config.yaml
n_layer: 16
d_model: 192
n_head: 4
n_kv_head: 1
head_dim: 32
d_mlp: 384
vocab_size: 4096
activation: "gelu"
norm: "layernorm"
norm_place: "pre"
norm_eps: 1e-05
positions: "alibi"
qk_norm: false
attn_scale: 0.177
bias: "all"
tie_embeddings: true
parallel_block: false
init: "normal"
init_std_qkv: 0.0361
init_std_o: 0.00636
init_std_up: 0.0361
init_std_down: 0.00636
optimizer: "ademamix"
lr: 0.000603
beta1: 0.9
weight_decay: 0.69
lr_head: 0.00809
grad_clip: 0.5
warmup_steps: 405
schedule: "wsd"
decay_fraction: 0.797
decay_shape: "linear"
final_lr_fraction: 0.0
batch_tokens: 32768
seq_len: 512
doc_mask: false
train_tokens: 112600000
steps: 3437
dataset: "wikipedia_en"
MLP neurons of a small language model. Each row is named by its layer, matrix (down: output weights) and neuron, and shows model dimensions 80-175. Each number is 128 + 24 x the weight over its row's rms, rounded and kept within 0 to 255.
After each neuron's rows, "fires before" lists the tokens most often just after its 100 highest values on Wikipedia text that the model never trained on. A number after a token or word is its count.

L8.down193 [114 109 183 156 154 146 133 129 137 151  78 108 132 175 122 135 114 125 128 142 127 119 147 137 107 120 162 127 135 101 149 115 141 127 205 153 149  85 156 105 101 155 132 134  91 109 150 111 163 126 146 123 117 116 115 135 172 118 152  97  86 163 170 111 111 128 142 132 130 141 107 166 108  66 124 124 108 125  88 153 141 128 163 122 120 201 135  70 128 157 123 121 135 123 142 164]
fires before: "." 23, "p" 21, "%" 6, ")\n" 4

L13.down245 [151 147 129 123 138 118 132 119 119 124  84 129  94 151 135 126 145 132  84 157 133 144 180 118 115 118 123 135 123 150 105 195 138  86 117 127 132 110 104 110 184 152 148 158 137 134 107 156 136  92 126 124 174 113  82 118 127 127 108 135 124 129 151 138 146 170 145 109 156 118 171 121 126  98 122 127 103 140 109 187 132 117 135 120 110  83 102 144 102 155 131 125 130 148  81 137]
fires before: "The" 19, "==" 13, "-" 11, "===" 9, "In" 8

L13.down134 [146 115 103 117 126 171 144 130 118 167 134 135 117 208 129 135 110 104 108 114 137 162 127 139 125 172 100 137  78 128 149 121 137 129 145 145 129 126 172 138 142 147 114 128 120 109 106 177 160 143 154 114 143 109 134 146 100 114 116 166 151 117 150 105 162 128 121 137 129 120 152 135 163 104 142  75 172 115 100 127  92 135 144 110 112 176 149 145 130 113 114 149 127 129 132 115]
fires before: "," 43, "==\n" 10, " he" 9

L8.down147 [136  82 148  81 130  92 153 156 115 125 139 109 181 146 152 119  93 170 146 130 149 104 168 102 117  85 141  72 148  99  86 105 119  93 184 161 131 143  78 128 154 109 161 113  79 166 142 144 134 120 154 168 174 144 170 113 123 152 136 145 117 145 118 105  98 134 147 137  69 119 101 122 143 103 141 132  99 135 136 132 116 131 159 155 139 125 117 147 141 146  92 141 127 141 154 119]
fires before: "|" 49, " |\n" 8, "17" 6, " " 5, "11" 4

L12.down241 [ 94 136 105 134 156 106 127 135  68 126 141 131 139 107 153 124  98 113 159 124 118  77 147 140 166 142 137 108 113 152 127 104 127 150 148 115 142 123 111 121 196 149 135  94 100 118 119 108 106 154 115 116 130 135 137 150 122 151 119 115 120 165 109 134 150 181  85  64 142 131 139 136 101  83 131 105 136 147 117 140 170 155 166  50 111 110 125 148 127  85 128  93  78 128 142 118]
fires before: "," 51, "–" 9

L5.down375 [125 127  89  94 145 157 116 171 116 139 142 133 120 159 123 103 148 124  73  98 112 100 165 120 129 151 126 116 141 112 106 155 124  82 117 114 125  93 112 135  77 146 117 101 161 126 132 113 136  98 127 148 137 109 127 134 147  88 150 119 127 157 114 185 146 128 124  95 148 108 137 161 127  83 142  82 142 139 107 124 134 187  79 169 144 165  77 117 162 144 143 129 136 114 144 113]
fires before: " " 59, " on" 5, " by" 4

L9.down116 [116 114 123 111 172 118 143 154 135 138 135 158 115  98 111 106 120 160 134 146 110 114 111 115 174  70 147 102 161 123 183 159 109  96 154 166 107 135  89 131 150 122 120 122  98 150 136 124 140 108 152 124  95 119 107 144 128 130 154 164 163 104 107 138 120 127 109 106 125 127 114 195 157 122 127 123 127  80  98 112 104 173 152 109 142 101 141  90  98  91 132 133  96 128 114 159]
fires before: " to" 23, " with" 10, " on" 8, " in" 8, " a" 7, " as" 5

L9.down102 [137  99 116 124 123 115 104 130 130 151 134 113  99 107 147 162 153 123  83 135 113 143 112 157 125 155 106 105 120 130 145 203 105 125 135 106 136 109 108 124 132 124 132  87 126 134 124 137 104  98 154 136 107 175 141 169 127 107 165 107 128 154 131 107 146 141 192 151  83 121 122 124 104 152 127 158 126 127 152 121 119 106  90 183  82 167 134 128 181  52 153 120  90 108 115  98]
fires before: "2" 13, "1" 11, "0" 9, "4" 8, "5" 8, "7" 7

L8.down197 [144  79 146 100 136 120 141 141 115 110 162 127 125 142 141 109 120 199 113 144 115 110 141  98 111 152 132  71 137 128 140 143 144 122 108 145 106 149 160 112 112  97 164 123 115 139 153 104 113 125  93 113 174 162 128 135 109 107 130 126  87 150 141 104  67 161  95 129 122 131 138 134 114 131 150 136 112 142 112  77 167 152 127 144  74 130 128 107 154 126 109 111 132 102 111 146]
fires before: " " 23, " |\n" 15, " |" 12, ";" 5, "'\n" 5, "ud" 5

L12.down336 [117 138 153 154 127 128 130 123 117 148  96 139 120 123 143  88 138 141 141 120 151 113 101 136 139 185 131 110 180 164 125 157 148 106 115 114 136 124 149 103 114 121  70 114 104 117 131 121 134 113 142 106 169 130 126 142 123 104 126 118 123 161  89 115 128 139 121 173 154 142 125 119 130 127 156 127 136 119 100 164 131 100 155 100 156 152 107 131 159 132 154 176 151  86 138 122]
fires before: "–" 57, "," 15, " to" 4

L5.down324 [111 108 133 170 115 111 158 134 123 106 119 106 139 130  82  65  88 140 137 113 138 108 106  86 148  59 140 142 151 160 143 151 130 134 118 127 148 140 142 147 121 153 122 123  89 133 122 102 146 111 112  87 160 106 164 102 127 109 138 137 131 149 154 132 155 176 124 127 158 134 189 121  87 112  99 148  91 112 111 107 105  91 126 127 119 112 134 148 116 179 179 137 148 117 162 141]
fires before: "," 25, "." 10, " and" 9, " to" 5, "–" 4

L6.down124 [136 125 136 115 130 132 104 159 131 155 115 162  80 116 115 123 147  91  87  97 169 102 143 188 114 130 113 113  91 116 145 172 141 108 129 156 123 105 140 148 105 144 103  66  92 138 114 160 113 150  95 144 124 124 111 143 168 106 111 131 130  79 140 119 166  93 123 102 103 158 158 116 185 150 167 146 134 110 132  89 131 120 106 100 160 128 140 114 120 162 132 154 152 156 132 101]
fires before: "0" 15, "9" 10, "2" 9, "1" 9, "3" 9

L7.down19 [111 142 152 111 146 150 109 158 161 122 128 168 113 158 115 160  87 133 105 144 111 140 156 155 142 106 145 133 102 143 111  62 120 102  98 118 102 100  78 121  59 129 118 141 106 137 112 151 129 106 175 136 139 134 135 102 136 149 114 157 112 133 118 129 166  94 130 126 139 107 106 111 182 147 123 112  81 127 151 113 113 139 105 114 150 199 136 170 140 127 118 148 141 162 106 127]
fires before: " " 42, " +" 11

L13.down12 [ 94  97 123  79  99 106 111 131 153 108 141 148 119 117 126 148 143 117 126  78  94  87 118 145 146 144 162 118 126 140 135 161 115 115 133 134 120 103  95 120 115 117 112 124 147 112 103  82 105 151 121 106 118 162 113  80 185 123 156 118 141 127 151 177 144 128 113 167 133 151 128 155 130 127  96  89  99 114 168 135 125 115 138 149  94 181 162 141 150 108 174 123 108 132 125  88]
fires before: "," 19, " of" 13, "." 10, " in" 5, " for" 4

L10.down239 [117 144 139 134 150 121 139 102 132 112 142 144  69 177  95 106 120 120 130 118 133 134 127 155 119 131 136 158 142 102 176 125 136 103 106 107 117 118 132 156 191 145  98 151 135 103 110 112  99 106 120 112 148 162 127 144 127 131 123  96 201 144 131 108 130  93 141  82 129 131 139 146 158 104 107 129 143 138 151 142 139 119 131 179 131 207 120 108 156 123 109 148  89 141 152  99]
fires before: "5" 13, "9" 12, "8" 10, "4" 10, "6" 10, "7" 9

L9.down242 [151 140 150 134 134 126 180 149 150  94 111 133 155 120 167 133 135 136 131  88 143  90 138  86 140 155 149 109 136 132 110 136 140 126 171 146 110 116 129 144 127  97 132 137 119 147 114 124 181 100 160 128 167 154 131 106 130 105 166 127  69  86 126 105 127 118 127 100  92 119 122 136 154 154 181 167  65 117 125  72 156  78 121 106  94 108 134 140 124 121 112 134 110  84 158 123]
fires before: " |" 42, "1" 7, ":" 6, "." 4

L8.down152 [154 113 131 125 146  94 130  88 147 118  95 155 152 123 140 116 153 131 166 152 152 121 123 107 103 122 142 147 104 102 128 143 123 110 179 110 150 136 125 121 124 103 141 156 101 187 138 138 136 104 143 103 169 104 158 109 121 158 155 102 131  88 134 129 123 144 129 128  72 144 136 172 125  71 134  99 156 173 111 141 147  85 153 118 116 107 112  94 100 143 137 127 111  94 130 146]
fires before: "S" 32, "-" 18

L6.down309 [199 124 109 116 130 111 128 146 133 108 142 127 168 128 103  90 112 128  95 102 127 144 160 118 150 153 132 127 128 114 145 133 139  84  97  99  92 151 121  91  80 145  97 124  97 165 130 122 104 112 119 121 119 149 143 136 109 183 126 131 140 145 107 140 103 123 137 116 144 115 178  95 103 190 135 100  77 176 117 156 108 160 128 128 154 143 143 128 102 117 118 148 152 147 129 127]
fires before: " " 46, " to" 4

L9.down334 [129 133 145 148 150 129 120 124  92  96 120 121 126 107 141 134 115 103 121 111 133 113 124 173 156 133  99 132 128 110 144 110 130 100 103 110 115 164 150  93 128 122 113 114 136 138 125 158 156 127 117 122  82 143 135 158 144 132 154 119 146 128 136 121 147 152 149 141 147 121 113 121 138 152 133 153 133 112  94 171 125 112 118  55 154 107 106 153 187 159 127 169 165 120  94  68]
fires before: "0" 19, "1" 15, "2" 13, "on" 4, "3" 4

L12.down152 [127 131 145 145 103 100 130 139 152 162 161 147 102 147  86 152 111 114 116 129 108 133 122 131 128 100 125 127 147 176 118 126 147 111 138 115 100 101 139  95 152 174 134  71 148 112 119 145 131  83 140 118  91 144 116  95 127 152 156 108 123 109 138 120 114 122 210 121 115 107 117 118 135  97 108  89 145 122  86 134 181  89 125 144 109 157 169 141 106  60 144 142 119 135 124 168]
fires before: "0" 29, "1" 23, "2" 13, "3" 6, "9" 5, "4" 4

L6.down331 [160 120 121 142 134 132 146  94 166  87 180 100  94 131 176  87 115  97 137 130  91 145  90 113 152 132 101 127 149 112 134 149 155 109 116 142 136 122  99 111 177 138 144 120 129  91  79 143  93 157 134 132 128 134 145 103 110 133 146 143  73 112 127 130 145 144 107 133 124 122 120 150 118 112 127 108 103 127 147 146 130 106 160 117 134  92 182 145 107 139 108 138 122 117 171 171]
fires before: ":" 58, "ed" 6, " (" 4

L10.down104 [118  94 116 158 107 121 136 152 105 133 138 122 151 110 149  98 107 104 155 119 124 143 149  94 109  86 112 143 119 128  86 104  95 101 174 139 122 127 139 167 179 142 171 149 100 198 149 104 139 131 164 135 130 112  89  93  98 138 108 157 116 154  79 130 110 174 129  95 121 141 136 113 137 114 149 143  92 116 106 129 120 105 127 122 129  57 105 118 105 112 138  67 159 153 166 116]
fires before: "-" 84

L5.down208 [105 111 122  78 115  82 119 127 111 103 164 130 134 126  82 110  95 106 164 108 123  73 141 118 137  92 160 175 134 121 112 112 127 143 125 138 154  99 141  88 168 127 113 112 125 130 132 144 123 116  94 101 105 130 114 139 131 121 153  93  94 189 176 160 160 117 113 137 190 113 170 134  74 137 159  99 122 131 113  99  89 122 110 108 114 101  87 129 114 136 132 153 109 149 150 102]
fires before: " " 58, " votes" 11, ":" 8

L10.down97 [111 113 153 149 156 124 100 151 140 139 142 135 108 155 118 118 159  94  98 127 156 169 157 136  88  92 132 136 139 123 113 164 140 125 155 179 117  81 134 107 191 138 135 125 115 124 121 124 122 128 155 124 107  91  81  73 164 143 107 113 141 103 123 138 164 182 106 125  82 124 116 103 143 148 140 150 155  69 113 164 133  91 149 137 110 100  78 147 123 133 106 146 111 119 113 102]
fires before: "|" 81, "-" 13

L6.down45 [162 137 155  86 143  93 117 184 110 113 148 114  99 100 160 121 120 139 119 128 142 125 171  93 137 127 152 136 143 100  84 125 123  86 157 143 147 134  75 135 118 127 137  86  65 177 135  91 144 131 142 108 125 148 147 122 119 153 141 157 161 145 121 114 134 138 100 165 108 150 154 171 146  80 157 160 150  71 175  95 141 117 170 127 154  86  96 164 125 114 151 139  86 147 146 102]
fires before: " |" 49, " votes" 11, " medal" 4

L6.down37 [173 150  86 135 107 123 130  83  93 122 169 108 111 146 158 125 135 130 140 147 140 138 140  99 121 144 108 110 133 121 110 120 144 155 112 110 144 131 146  79 122 105 136 123 103 112 102 143 171 130 137  85 114 119 145 102  90 171 157 130 122  95 106 142  97 114 151 160 137 119 165 117 100 120 144  84 114 152 132 147  93 144 109 133 111 138 169 110  87  84 133  95 120 120 107 152]
fires before: ":" 50, "=" 4

L7.down217 [155 154 147  95 131 110 151 140  87 119 155 137 125 104 122 124 145 128 103 133 154 137 109 142 124 120 118 131  83 167 131 143 112 139 127 164 181 133 144 128  73 110 123 117 119 122 121  93 128 148 152 105  94 131  94 150 115 139 171 102 124 145 164 153 114 113 130 150 115 137 107 129  96 146  89 148 111  94 157 112  91 132 176 111 140 122  92 141  94 119  81 139 135  96  86 144]
fires before: " " 57, " +" 19, " −" 5

L10.down275 [130 139 121 158 121  93 152 102  86 143 149 132 107 156 115  85 126 109 135 136 116 111 130 147 147 169 124  77  75 141 127 123 122 136 115 154 147  98 117 126 129 128 141 122 102 139 122 106 130 128 130 121 114 130 148 100 170  87  99 135 119 143 124 104 139 120 111  99 147 128 129 142 154 163 124 104  95 128 172 114 120 114 136 127 157 142 150 109 123 110 190 165  89  85 127 164]
fires before: "4" 19, "5" 13, "6" 8, "3" 7, "ments" 4, "2" 4

L2.down310 [133 111 122  98 128  68 148 147  84 131  88 160 146 128 161  93 128 153 143 152 146  86 154  98 133 154 149 116 193 114  99 143 141 101 128  79 101 165 130  97 178 119 133 129 119 128 143 110 137 123 141 130 160 103  89 155 125 121 103 129 132 142 124 118  83 108 123  88 134 116 129 145 116 111 107 160 142 127  69 118 148  98 107 132 115 133 100  93 123 147 129  99  78  80 115 146]
fires before: " |" 49, "–" 7, "." 5, "," 4

L10.down291 [ 94 118 141 139  88 135  99 128 131  85 168 148 155 119 136 133 120  90 145 129 118 119 133 133 127 162 108 194 146 114 128 130 101 112  78 138 108 121 133 133 152 124 141 120  79 143  86  96 147 105 162  71 146 132 113 142  86 136 120 100 137 147 125 130 141 178 148 122 110 131 186 123 159 127 109 128 138  93 140 192 129 127  88 161 167 156 143 174 130 132 131 132 144 148 163 111]
fires before: " " 50, "," 10, "3" 6, "2" 5, "1" 4

L2.down13 [149 103 129 110 128 140 178 124 100 199 103 183 174 144 129 151 127 147 135 103 126  99 135 140 121 174 155 128 136 130 119 164 176 113 137 133 177 133 128 110 100 145 126 108 119 114 169 113 137 102 117 109 127 133  92 140 147 152  86 108  93 138 108 158 143 139  99 171 100 103 111  85 120  85 123 116 121 126 118 176 158 123 151 104 135 133  80 110 144 152 114  56 144 147 127 112]
fires before: "|" 51, " |" 5

L9.down101 [125 134 161  82 155 122 135 120 134 113 135 152 121 120 177 124  99 126  91 153 152 135 139 102  90 110 143 143 167 107 103 128 133 148 151 144 120 114 111 173 160 112 160 117  72 159 117 147  89 137 125 154 123  81 135 141 135 153 118 108 128 159 136 117 112 112 123 136 101  85 110 112 138 126 149 151  83 134 125 122 106 110 139 130 152 138 131 163 147 103  82 150 100 150 142 117]
fires before: "|" 34, " " 12, " |\n" 10, "-" 8, "201" 4

L12.down321 [154  96  82 119 122 150 110 131 130 111 131 117 119 121 129  92 128 148 153 134 106 127 139 119 100 148 106 135  97 127 119 122 164 111  91 121 150  93 145 173 204 118 140 117 171 155  94 134 152 123 146 105 137 128  79  87 125 132  91 168 133 119 122 123 148 165 122 141 147 116 132 102  90 134 155 127 127 131  91 194 115 112 174 140 143  93 119 158 125 103 119 136 163 105 191 107]
fires before: "|" 34, "199" 8, "|---|---|---|---" 7, "200" 5

L10.down219 [174 133  74 117 133 121  89 117 131  94 113 109 124 113 145  97 144  87 178 150 157 140 125 116 107 125 115 143 144 116 138 113 161 112 109 132 186 163  98 103 175 112 166 110 146 149 121 178 130  95 150 154 180 123 134  91 131 176  95 143 124 123 167  95 134 109 107 131 119 127 116 141 120  96 156 147 173 128 139 116  94 142 165 129  94  35 120 113 125 157 137 134 132 152 159 144]
fires before: ":" 38, " " 22, "8" 4, " of" 4, "2" 4

L6.down226 [100 108 124 155 130 108 123 115 116 123 160 138 166 128 108 105 155 105 138 160 130 132 155 148 161 118 133 123 190 140 147  90 121 123 105 147 114 156 121  83 136 151 147 159  84 128 110 109 153 122 145 146 128 159  97  93  80 111 162  81 133 119 112 136 135 118 124 141 115 117 144 138  84 144 136 127 123 141 121 116 135 140 144 121 173 115 158 124  94 155  90 136 124 121 136 146]
fires before: " " 29, " as" 20, " the" 17

L12.down261 [106  95 157 236 102  94 100 125 134 119 110 125 142 161 112 147 138 159  28 133 103 157 139 180 168 115 111 119 160 118 145 229 115 133 115 128 112 138 118  94 182 137 115 113  98 141 133 127 120 109 153 138 158 143 119 111 134 152 127 119 132 101 122  94 121 143 164 124 106 172 176  95 175 111 132 161 143 126 133 132 135 140 122 118 106 108 137 126 130 126 121 155 119 147 124 111]
fires before: "1" 35, "0" 22, "2" 19, "3" 7

L8.down343 [133 130 175 103 162 109 107 134  97 122 171 109 152 151 111  80 147 212 133 143 131 116 144 125 144 112 150  89 158 115 104 107  95 117 139 158 108 160 137 172 155 127 138  79  96 139 123 156 112 116 144 114 139 127 159  92 109 113 133 129 117 113 139  99  91 172 140  86 100  86 146 111 123 165 132 157  66 123 148 106 150 135 127 118 168 129 148 144 174 117 101 139  98 103 111 130]
fires before: " |" 68, "." 8, "1" 6

L9.down67 [128 114 134  59 122 136 147 114 103 115 179 111 127 127 110 150 141 105 170 137 137 147  95 121 171 129 124 124 170 121 113  95 106 117  85 120 134 133 155 113 124 104 140 103 143 125 181 113 121 113 152 145  79  97 102 106 133 140 157  79  97 131  91 124 139  61 105 170 116 153 131 110  94 108 144 108  71 112 150 131 168  85 171 140 129 173 140 130 113 163 104 147  93 118 145 167]
fires before: " Japanese" 16, " a" 16, " an" 10, " the" 6, " by" 4, " born" 4

L6.down286 [139 132 115 109  86 144 104 153 129 120 136 126 108 171 148 123 138 118  93  84 158 138 148 117 118 108 136 165 128 129 129 149  96 119 128 112 109 135 136 138 142 159  86 100 116 140 112 110 177 170 130 131 113  88 116 112 111 125 102 139 134 113 150 142 113 188 112 141 128 110 121  86 136 137 144 159 142 161 142 110 145 171 122 149 112 171 131 126 114 127 106 131  96 168 132 136]
fires before: "===" 26, "==" 22, "S" 6, "|" 5

L6.down237 [126 128 161 139 106 124 100 134 122  89 175 148 112 104 126 115 143 136  97 128 148 118 121 135 151 146 169 130 112 164 116 108  79 114 115 105 131 142 127  94 132 116 118 124  94 183 116  76 129 137 145  96 139 140 134  98  89 174 124 187  98  86 111 123 125 122 148 141 153 140  96  96 107  96 131 127  96 126 152 137 145  97 158 141  88 128 143 111 105 107 109 173 139 149 130 129]
fires before: "–" 49, "-" 9, "," 5

L12.down184 [135 100 130 156 150 147 142 116 127 137 128 157 112 138 107 142  84 104 104 138 139 104 113 135 152 123 100 125 130 142 135 112  83 152  96 146 117 142 122 123 181 162 111 124 100 134 146 112 155 127 143 160 121 101 112 202  94 162 117 129 126 166  87 101  89 147 144 132 139 127 119 111 149 135 134  96  79  97 107 110 124 164 109 139 156 199 146 131 115 107 152 124 124 165  87 132]
fires before: "3" 22, "4" 15, "5" 12, "2" 6, "1" 6

L5.down301 [140  75 141 125 115 165 129 101 122 113 115 165 116 107 138 135 142 147  84 105 135 192 173 114  93 140 168 165 137 125 114 121 106  99 106 103 156 108 143 103 152 132  92 138 141 172 162 123 146 170 110 117  94 112  92 112 105 109  99 141  96 145 118 153 107 179 121 120 125 127 140 121 135 131 143 144  95 153 161 154 165 129 110 114  88 129 134 126 115  99 113 115 136 105 118 119]
fires before: "-" 88

L12.down163 [139  79 149 148  98 139 124 143 138  95 149 161  88 155 100 110 149 152 153 113 139 140 146 140 145 139 136 134 154 109 138 145 126 169 135 126 158 111 103 112 158 117 154 130  87 108 108 141 117 155 146 112 153 151 122 112 127  66 156 119 126 156 181  68 114 159 131 124  90  90 129 136 123 151 121 143 115 137 119 119 183 159 110 115  96  98 126 116 134  95 136  84  99 160 100 127]
fires before: " |" 33, "m" 6, "^{" 5, "r" 4, ";" 4

L12.down85 [113 149 154 139  86 132 122  80 100 175 160 136 120 152 152 105 102 147 120 155  92 141 151 135  96 132 138 107 149 160 142 139 152 108  87 110 182 158 136  99 136  75 116 102 151 141  97 125 166 120 151 128  72 115 135 147 151  92 112 134  94 145 134 129 169 130 101 153 119 129 100 121 142 134 115 143 131 132 160 135 156 141 159 103 131 152 156 122 139 130  89 121 157 122 147 141]
fires before: "0" 11, "9" 9, "6" 9, "2" 8, "8" 8, "4" 8

L13.down197 [ 95  90  92 126 128 199 138 125 110 142 142 153 168 142 125 168 148 114 142 147 142 121 119 130 120 136 122 136 136 153 117 136 158 108 131 111 121  77 101 121 111 148  97 117 126 128 107 143 159 103 153 141 198 151 124 146 148 119 131 185  82 127  93 130 117 100 110 158  91 143 119 106 179 132 130 119 178 143 161 181 138 127 124 119 139 113 105 138 118  94 108 120 159 117 145  81]
fires before: " |\n" 49, " |" 11, " |\n\n" 5

L12.down221 [162 109 170 106 123 175 110  99 131 142 128 150 129 178 126 111 123  97  82 110 182 191 158  95  95 149 163 149 166 146 114 132 135  76 107 147 137 135 155 158 198 132 117 111 125 158 108 147 156 161 155 125 110  79 116  80 140 126 118 127 109  99 144 111 149 217 125 131  83  97 143 127 128 129 165 135 119 121 133 109  86 130 121 176  95 109 114 112 114 140 122 133 120 119 141 121]
fires before: "-" 38, "|" 33, "===" 8, "==" 7

L5.down353 [145 100 127  96  96 164 112 169 115  95 124 154 113 143 155 106 105 137 119 127 109 138 166 121 142 138 132 122 133 120 113 133 127 132 136  92 125  80 151 178 150 153 148 127 164 141 114 135 123 124 140 131 111  87  97 192  59  54 128 128 107 146 123 123 142 171 158 120 131 115 112 155 132 106 146 145 105 123 108 162 144 110 140 115 108 151 107 162 141 153 109  88 150 127 130  88]
fires before: "-" 27, "The" 7, "==" 6, "In" 6, "===" 5, "M" 4

L13.down26 [100 109  89 145  83 138 123 143 168 145  99 133 127 125 138 129  98 154 138 131 124  78 132 113 146 117 158 124  91 155 157  86 148 149 112 103 125 143 128 101 206 149 114 144  84 149 123  85 145 174 150 141 160 105 142 144 130 104 129  94 128 136 113 159 123 144 136 142 117 117 160  84 133 108 108 133 154 176 124 104 107 125 149 114 119 196 139  94 154 132 154 129 156 138 142 135]
fires before: "," 49, " in" 6

L10.down20 [130 117 155 117 134 126 125 114 131 110  87 129 180 141 112 110 174 173 168  96 145 128 141 131  84 139 105 128 131 101 127 120 104 107 157 123 113 121 139 141 209  86 144 140 117 151 142 128 101  88 164 149 172 127 153 101 118  99 155 123 143 128 127 155  94 135  94 111 110 157 123 128 140 170 141 149 131  95 142  63 172 136 125 103 103  83 115 130 126 139 110 118 146  96 131 109]
fires before: " |" 36, " \"" 24, "1" 12

L8.down226 [138 100 135 116  80 122 105 123 157 100 131 106 170 133  91 137 130 163 132  89 112 101 159 124  86 116 151 114 104 162 138  65 126 155 134 184 158 127 142 104 130 132  97 159  76 140 112 103 125 155 169 160 116 132 176 124 131 115 159 112  60 134 130 169  94 141 130 113 111 140 129  84 136 134 148 148  78 146 147 177 145 115 156 181 145 201 127 105 131 161 120 148 145 142 127 136]
fires before: "." 23, "," 18, ".\n\n" 11, " and" 8, "\n" 6, " to" 6

L5.down77 [126 108 153 127  71 129 143 163 137 123 151 127 129 111 135 149  86 126 112 164 130 112 140  85 105 129 119 138 158  96 136 156 119 131 111 159 135 141 128 126 130 110 153 103 139 129  98 106 127 166 111 130  97 111 163 138 104 117  96 139 125 124 148 136 102 154 144 130 152  78 136 126  44 133 160 152 115 138  91  87 151 127 139 167 109 171 124 162 172 135 101 115 108 135 117 102]
fires before: "==" 22, "In" 16, "===" 9, "The" 6, "S" 5

L10.down114 [110 173 142 129 103 116 134 145  73 158 114 134 121 134  82  95 156  96 149  74 120 141  57 115 160 110 109 101 112 130 154  92 141 137 104 127 174 129 129 124 175 106 139 119 161  93 113 133 151 132 152 162 141 178 111 145 132 104 164 123 142 125 100 130 115 112 160 119 107 106 115 168 110 123 147 153  95 148 133 115  95 145 127 157 134 135 117 145 164 143 100 151 149 141 122 148]
fires before: " (" 19, ")" 9, ".\n\n" 7, ")\n" 6, ")\n\n" 5, "q" 4

L5.down335 [145 131 165 138 166 109 106  98 113 123 170 101  82 170 119 149  94 142 111 120 105 118 135 148 138 118 121 155 143 125 129 138 124 113 101 144 141 145 136 144 106 101 115  94 114  80 127 103  92 147 101 109 125 112 101 110 144 160 106 148 141 137  91  91 125 154  98 109  70 118 172 113 213 140 129 138  97 113 126  94 111 196 144 139 133 143 126 131 128 129 126 139 107 142  87 150]
fires before: " " 49, " +" 25, " −" 6, " M" 4

L5.down321 [178 116 122  89  85  83 116 121 127 125 120  89 146  96 117 121 126  99 154 119 161 121 107 104 144 128 126 127 101 154  92 138 147 149 133 160 122 169 128 110 136 123 120 104 161 100 119 153 131 146 112 106  62 129 138 137 140 128 110 116 124 163 144 149 118 128 141 113 177 102 143 119  88 135 160  79 158 144 121  89 124 115  88 101 159 106 124 173  89 145 120 151 154 160 133 100]
fires before: ":" 21, "\n" 15, "==\n" 14, " " 6, "0" 5, " of" 4

L6.down156 [109 127 101 163 140 166  97 171 154 126 160 147 127 119 141 108 116 156 135 139  91  97 142 133 136 121  86 156 140 140 153 113 115 146 112 120 129 101 117 112 186 164 125 134  80 141 163 107  89 142 143 114 144 107 142 132 113  97 149 100 100 128  91 119 115 130 100 122 106 111 165 116 148 127 109 158 145 100 108 123  97 116 132  90 146 113 107 104 111 176 189 111 146 135 160 114]
fires before: "," 41, "–" 7, "." 6, " he" 4, " that" 4

L5.down63 [103 115 148 101 102 163  48  93 125 173 175 146 104 109 127 151 129 101 134 130 127 163 140 143 169 113 122 163 163 134 132 132 123 108 123 173 103 150 107 131 138 125 125 101 104 119 137  96  75  96 164 126 129 135 131 105 155  98 168 111 126 147 101 109  93 143  71 100 158 144 171 141 120 139 151 125 121 148 143 139 152 110 157 137 123 122 144 151 141 150 131 150 131 118 119 142]
fires before: " |" 50, " (" 10, " |\n" 7, " –" 5

L13.down232 [128  99 127 125  89 110 138 125 127 110 157 149 103 106 153 154 167 133  19  95 114 148 167 132 136 132 151 164 154 136  99 255  87 122 119 127 128  78 133 132 196 137 102 115 152 157 132 116 155 105 135 117 107 155 109 154 131 105 145 106  95 139 116 150 127 183 143 129 133 108 149 134 127 144 115 137 134 158 157 109 144 149 143 145 118  90 149 137 141 155 132 141 134 131 148 125]
fires before: "-" 26, "===" 10, ">" 5, "2" 5, "A" 4

L9.down357 [113 129 147 125  67 118 130 119 145  96 142 151 132 150 152 127 158 168 105 130 122 105 141  91  96 130 122 105  91 165 120 103 171 150 162 165 119 103 121 123 141 136 148 133 117 152  75 138 134 148 123 104  93  79 144 121 156 124 155  99  85 127 139 140  97 132 120 148  92 140 138 118 142 150 151 152 126 148 129  85  79 132 150 131 112 240 130 123 161 150 116 119 106 128 138 127]
fires before: " of" 25, "." 17, "," 7, ".\n\n" 7, " in" 6, " and" 5

L8.down348 [132 149 121 117 158 131 121 131 136 142 142 125 102 117 146 123 128 123 106 151 138 109 154 137 127 151 131 148 132 128 125 142 139 127 100 134 101  91 143 106 119  75 139 148 119 103  98 130 103 153 119 125 162  95 131 162 125  88 142 102 156 144 112 115 112 164 138 139 192 140 124  85 160 121 125 163 154 156 101  93 108 138 110  73 193 167 189 153  82 128 152 162 105 168 133  94]
fires before: " to" 21, " that" 16, "ed" 6, "ued" 5, " by" 4